config = dict(
    qk_norm=True,
    bias='none',
    parallel_block=False,
    schedule='wsd',
    final_lr_fraction=0.0,
    seq_len=512,
)
MLP neurons of a small language model. Each row is named by its layer, matrix (up: input weights) and neuron, and shows model dimensions 0-223. Each number is 128 + 32 x the weight over its row's rms, rounded and kept within 0 to 255. Numbers have three digits each.
After each neuron's rows, "fires after" lists the tokens most often just before its 100 highest values on Wikipedia text that the model never trained on. A number after a token or word is its count.

L4.up374:105186112119130149111152158164124105171119096190098100108109151084136082113139156083102120069100119116123179130152157102103170125128105113116135127139172187044145043084121127142100135098139093118151191098124151128144160153186128045147110142095133146134148140031112143121172154138158103163175133097091102116118170091187098088065121133103081115161082151171107124140144119155117106169168152135130141139175159083161138133056104097112121104144106199127103199133101152192116108157112113096162117081152125129157119118184108078137056143177113120140189093204124180121177081122111112112093154147115098151142146130116141150172156124094060131138173107141103118100131157132124094185137
fires after: "clud" 17, "e" 12, "ot" 12, "ould" 8, " to" 5, "o" 5

L4.up248:124087171126071115089130143159073128171164063134124077152176137127132086156129138100153155149124061089125106144181091045123140095169114115097139131165141114126134105115106135124128195158125098086121121100148190088105146151101107126126044091172064189140124147096156108131081101106167141117089093128101166101141097108098135122141140143168116147093132150097131141154154190122132146085124111130140103063163138142107100107069155143126183189127169133124117205118134227139119134121076152115214057145156108106147157082124058102110150107116061112091082146165096086079105147186137180120109126176170154120143136118162148130165108080090121144159154099147151157139142148097121157149140
fires after: "," 44, " in" 16, " was" 6, "in" 4, " is" 4, " for" 4

L6.up265:118131163119106168158079182126143144130110143138131103140126151139133099126113126087103130088088174128142118072118117059139145066208106122186157104155137136153148095117127109127138158132159142082059198128087156139181098119167091216112088097087157177110142153095060096054143152174142078122175113181092146141104047104144130147109119141036166097205152112107160127112133099085153186106140108103098106167175133098090117108083109126120132191160201134115128125111116122158166139183124113131159131144052153132157130149117182109105137097179115137088094108088129108122167075070128143174108147116148138129136159139103133147157156146135143091143071092159132125090126121122102122190100
fires after: "em" 31, "an" 8, "s" 8, "el" 7, "oll" 7

L6.up596:159165098187134138104127097140100123138123153116130127116150131061103111098075186134137079113108126128126111123133167126189101139116194117087111109163096158130083176080139091132112192214107146173109164129088121090081091105147114130111098108110124114127170127176140120113130159137146121115108101135147064211133157105152156136178203139070139149131134113161134102131095129092136147122092127078113138173140090068146143202128114130133118197152063070131132102134058091135043116112140133146187164094100150119098221100135146175143121132109183114136102104166096065120150153141146085132098158157088110078135176127094118080157140138158116165186146140141103140110080160118063162136086
fires after: "c" 32, " v" 12, " p" 10, " d" 10, " pro" 9

L4.up42:108175179120080097079192105107098122148179134165135131094110163157137157102133128084186099129102105180092118113062155114105132107085194084108144106111109099098125110115092075143138047127113099171146142065150130081090191123096099170153147149194084111075150208067139188153126151166137079122111127093169118118170146122154080167110106172147122132148171085128126153144111125144114134163160138082172102158099140099128130157139052100083103157145156164174143113091089149128143055128093162129131150140172114143140127147145066134096094102055107142151099114094119110128150123121159112122161137156082124138140096102083150119166159107168125170164175117136074192097147130136177106196110
fires after: " in" 18, ")," 17, "," 16, " " 7, " =\n\n" 5, "8" 5

L8.up102:154176160103103167103098132078159072116163081121116109103140128133090076118098135057107127228138110118080132153140132148174093149121129092122114117104089140161101177109130156138088132173122126179110163130043146079144137149117149112158158104093102120148226167095129153126127127139101132142143136136090122169140077093131210118093154157116150153172070093111073115150157057143159183140161121072131122188159091097139106153058111117145150162166140164171137134114114093137084164152160204102118123121061165145120144115152165142113107095150122148158119120125120099091172164102115120158142158069072072052125150094104071151095167157176118162171132115093091150133153109136120147094123
fires after: "ec" 15, " v" 9, "c" 9, "ent" 8, "cc" 6, "oc" 5

L5.up485:131132139122098212149117154127058168113184084163093111136114150170074184089140164112204123121117155134125110166082115101088127177116143160154175124075132152137086132146106106139113123127112071126138106126076125134119138089177106151147112177103071160159121191131123119153087144118180122127162113123135095099162143085109057161147127112149128120127114175141135137146082159167161134064109124100109097096106235147058140162104115069128074189109099201136102137094090105128099119132098126093122199100143110133115156165140152090104148115082119101076138118148106086144184158146169193144121103159160092087146155104104122140167184085100145159129122165133049166085167118131116116125082
fires after: "19" 21, "orn" 19, ")" 11, " al" 10, " in" 9, "," 5

L5.up853:090123155153132152189127135169125175127134062099102140169135157129090089158111134123129133141135076136085187072142170101140127065189150117052128180128146150097112130157137089097114111148102091084116149132075179085131107127121159146112095085120129188108124105116121130079191122168171174127119090112141219168159083113158130121159097103114171156109149164147159131110172200087142136118089105154124078153114072141128135096081139111131149095144112135147160104103120159079110102118142065128113155132152116116143081115134036170119107123093128082106089141151099085116117130162166124141070126201126193145171140116127208096194111129147170137143193130121086205088137110141127129178118
fires after: " was" 24, " (" 17, "s" 12, " is" 11, "-" 10

L2.up477:154125171105110142163191124075146170151166097107119109166189099130082122098095113074176084118114072120058170129109088116107134129159107139134141150151136131120149170107092106124081164218089139099094145095117136121166118135063145137133120166130145154106171143118101132157109164136144120106155133185080118203138128142174167102119019128184098080152163154112143146121108141149154116083120133169123108085168114150172161126108141099144170124102103149163124185136213140143113144130135145066117102149154091132164115109124134090123130065096134051130064073097081107110105141112178164142135103153145086095125150096124172130166109050105118159095119130178152168123104061082067143142144
fires after: " as" 9, "," 9, " with" 8, " for" 8, " the" 8, " in" 8

L5.up574:148151106059102113189082212090145160120133080122125129105146120155081065064086124097121079083127106153187198158134118112105096126176090150104139107148058131144137156121133071132144194150132112059110135089089128075156117143223071169145160105109118162108169190088124149143203138119144099137100083130091172124079123116134133134113154146085148156131109062120112132101116085116120136123139181133167129184142151131127160130090166146120057167166196164119125163035130143141133136101134140145122119129120118195073171128137145146105106107140117124169095104169117121115175138135137105115076167152105155124142165144082114176132132094126132176141133116136107108155085181137107183154096
fires after: "e" 14, "el" 10, "s" 9, "c" 8, "ur" 8, "ter" 7

L2.up888:121155181156060152169220141099094170159165065179108088150130152098119163132102140129146107090124106116065177147056172076119116150132136100174147153125113103121165128145111079106094118124075096095179140072140120110128155147114083161147151166141099100111143183094172198132111149109131121136156074128136132128167096154159090083117074117117130147125135155101160106177182152144158108136130123145148124084104169151119144162095081138149059100109202131168114127127200135103114204144113109099160129121202067151127150159118162097096082120097122130055118092118078165119142184147224134156093095125149146153114126118120172091171135136074100118182135107121107146099146100153128113112145
fires after: "," 21, " the" 21, " of" 6, "ite" 5, " |" 5, " in" 4

L4.up860:093114109078139080098152128127114141098177150160088127109128136086137166141109129105139156144098089122099112115148131117103151099114075167125129152178108150055144100091104170142148122147149122106137144119118120136087135098185200093136095115120108137151171135038112149065090169188123179173110138118130105227139139090107201099114157078135090148177097144148127078140173136106118070147161148097130115138155215125116160175078094110122055129137155127097090111170116140167099110119133184061168125078116202105120167099163111093157110117121184131143153146137186136131130135190098099106094105122113114110152142168145158206150138101157116157176165118122184095108161164170066109116120
fires after: "e" 30, "iv" 8, "B" 8, "w" 7, "r" 6, "ot" 5

L4.up734:092126161140092148107154206141109117164143095129149061099095155107079104134148144131121135133142180145132160155137144077141187170128134176154126160100119174089110125123081107131064135146080092163115144120092085123098153179159124108178097111149130151067154153065075140075185137126120066132139078081091141144128120128162138063074143173163039101101128152148132137151141032107123143101187111136151122144141171135175143152106129146101121159162098205158074113148119098207105117148117152154141091138160088139145111139156110100148124083155105126115123099142103175108176084077189174123090157165168080080154121180165172083168122151115117138135119088108103141117123124119094147177174
fires after: " to" 32, "an" 12, "t" 11, "ould" 7, " t" 4, "ial" 4

L2.up602:121113174158132101177165127123070111140151175172126129116134188160095119164082149055116135186098120124100104091115132142116098115113160094111121058156146099151135079087153094103134139186135127128069101098156132215063106183083146075105113096190190146073157130110084159087150122114121103132047149132088177171080176120126191117101155109070124148112134135078136104113142105148114160119144102096159176183141110081101119128102090091053133153112130100109110143186156146129190117148092116180129138127141091120130180162138125165153184094109150109080128089161133167181127175136158162135147095160157092085135123168181130112163154114117181170154111077110134107162117150146104134098114
fires after: " " 25, " |" 23, " G" 8, "ot" 5, " T" 4

L6.up886:156111094160117134092188139143129108144156107155132094057139162078097157114117165107097109173115140159109128128087152112153106128130135114103083123147118142076146152075139124117122145150119069180100197144154114126116187107157172100181101085086117117128088129065091113117142158154088148160112141151130199149129126069109157126097099156060145168153096068146162098135170154145086151129181154178164140164195122124079134136145071122161109111094079219126123151156098116148115137119125119113220142077091094105157161126131130150066106064099123104132163107149130058143101121142148181111064121082156177133146158152116176180128137136149090198138136084105117111079099113133063117171114
fires after: "it" 17, "and" 11, "o" 6, "ut" 6, "ot" 6, "p" 5

L5.up746:101134120111190145172143132149096167128127143189007101164108136125156085162112133113111094096151058034127138111159160102145105106195099067142097079136186155135163109142096094111126162099140097132187166147130110146051110125149098083131109146127123104139138121131067164155152139137141094211170128091081113122141110147135087107165149123099147132098126140161123117090125143131116131121140085134117149140168176137136119151073129117063126095126062117135114152089165136161156166155081143174134086095174116133137171121179159157120122160125085122083177078209124115124104102158156151140135114198140134078211120138132136108168141136026144107155132185135132113090095140112138134116137
fires after: "h" 22, "a" 18, "o" 13, "e" 7, "n" 7, " be" 7

L9.up460:146180106107140110133135119172130099133141128139099167141150118158151133085134142127132097161122160161067102140183107163114148163094157165161137116176103107162120172092073126145083169132116058093136159095109096163079090141154108117116084101079114123053098125049106123087132176145059126128163139131112127127174085095138106048141100134082111148153129089114142120080129073128112093090143140091139101116134147112113122121167163105127100238149165143131115125098152112186114120140154107192131120092153122144159121185172098164062165134137124132102107147144170091054200144150214201147157166110171139146157170085101157108156106083090089162095122151107114142091171132162114100104165
fires after: "r" 15, " f" 13, "l" 13, "f" 6, " m" 4, "oll" 4

L6.up759:107109151091128113157143135032152107125099161094110098157118114083141141124099126054153157117087112182143127025172180103112162078171105129075130124130148128152171107145081111039077203155146102164117213079124168148133143079150110130176055112098143168151181135115143102115129116157107081150125125145087159165156119118163146192122109102081095148139158182119122170191149126167118146157128102145139112119168141066148139072075110124150114158140178147112128093098115077126152107117114109136097153202133151124154135074115158186151122162141135105162139109120123113131121122095144150098121119180112097113116106136156097192155146171140151100191073149118139132086076132121196140112152
fires after: "s" 15, "z" 12, "as" 11, "om" 7, "es" 7, "em" 7

L6.up223:082165143063133179163109121125151149106130135124134113115126146146141106103079133080140165142098167130107184115132175088105117121098188162125154127129159171086125079093080148090041172120180175137160139041123226142096107107176073076105061127144116132147110119082095131101105123129121135171177135090123172114123149130177101130142131101160090162083138133119145108150146062170151158165101056107152156082129222070167181139094157153157106105171156135156078155104132112117126102105158156144112091112169128072192084122131118090153108134089156133096157141125129157132089116123120105165111072192126152112127174115173127134084150121098081160115144093133101156139161105097184148138145
fires after: "an" 14, " to" 14, "ar" 12, " J" 10, "ould" 5, "h" 5

L2.up548:164134144118107131126141088106029139143191142127107170096175175081142111144082135117124162158129126122154145101078134083202158131116114111118173075138117076122093090103107115143140163173083136143062134114117187194095136168104118140173097125188162114144146140149090204146122138161124124104124103113138183190076117129152188151079195135084146138112073162095179100142149124170092127163118131100150133156131104107116104167102083124074097113144176127137111134154138183156120088138099135157108091143084119152127134143105168139081230107158096070051112080113061123135120086129112097101153102114114166053095137129126140125127172104151116138167141149140096128190151162129167102162131
fires after: " " 37, " |" 10, "0" 6, " a" 4

L6.up580:062099141137067097162158137124070106141112099139097144118126147117126133115141128042137137105106077133126163127100134077119130088171117102219129126172164079144164140155091112110135133130137128106170176153147154127116147117196159156192103122097087117125144133074197132107110119116155114143178147141115141207120121114122174171146126128192131152120113126070142109096158110129139085196129119157117152064146199139150110153100132095114132088157178161134119116160161179169145117119128112068198092134138079127131204114113111119114127095067066131106148095044119051150182128066164092136144096150146138141140168088120135112164117087089128134170081154171155146145155123112111162200090
fires after: "ow" 24, "an" 11, " of" 7, " H" 5, " in" 5, ":" 5

L6.up384:130218127127162105101184071132129143135151158078079110122121178109117124121104171138151088103138124135047109100157198162122133162092166132186125140091150095122148091106092135121116145118156048141155155089173099139128155119141134103130131073106173126103094128053066156149128185129121152120103179069148123092152181110109150130163117177083103093125097170125142153110135147110100156116098146166130096129156137075089132147118082120117118175084120222143107137075180172137102135063101091072117121107162112128144129153128097107092134144110155081127161075136088197107167124128203156135141101114205183108095175113109153112178090150125179137176125109111142176113180142107139149116151
fires after: "r" 21, " f" 12, "l" 7, " st" 6, "f" 6, " F" 5

L2.up593:143099178114160149119075165111154146120127113178120101131205146114128138127140156125133099131112113118125106132116096099058118161109117145129130074111112118085094093148128127080114162160146117064091150124125101145170095129176124140142107114147099122179167162136133136121098170162107118091130144195117134115203128178088111147090064160144149120228123146157094178131098090169115184153166134130157099114175078093131142115140082126074132121074126161105110109139179131137172165137136182134111117044087086143106182180132133127115154068077133122142083148163126143138097142095235158195111189160174054150164102159117167083112086149108173155156128093162155092106099120096138083153137
fires after: "et" 25, " s" 20, "c" 8, "al" 5, " S" 5, "inal" 5

L8.up460:109098150133174162169121145118132142179143125127140101062155143085099167047116151112108098107135105180130150104133088139126137151179135168117136093125102131124118135113111137152100160210146132126101150141114159143161163170110125101130064083161175173151146213169136118141121129190064109108131054162135161179128130064106069154116053126126186157158131116150105141118107086160148131094062113079150155185151085150154189119105084146135141153097159113137102099171135083085101110096140105125137129054088122096152182114131154140097157054132136160113138140142113047149132092089144133163148152172134105143097148098166161122178089125139145201093097083130113092153190148142139121194113
fires after: " S" 24, "us" 14, "as" 9, "ub" 7, " s" 5, " " 4

L4.up707:116170162147119171208122141063069201107130130140104154167116122132105110138141177121160112122076126122075154113087128036165191112079138085149118129158090085160064116198102132117149134161096139123089131132108147156129154196092120190101095154046154133107218116143126142118111143136164113116103104171048143128177138185181145167101126055085123151142161116100130103108098094124156115098169117108073119092122150116133133137107113136157092156099216113157120093090161170123137142168123134079113143119160088115185169111143140093067158136132120109130145087119153107115107105090178135170096153119158119097174107148096134146158179056129133128143074120132171144124140140131146119148096
fires after: "an" 22, "er" 16, " S" 15, " Al" 14, "em" 7, " F" 4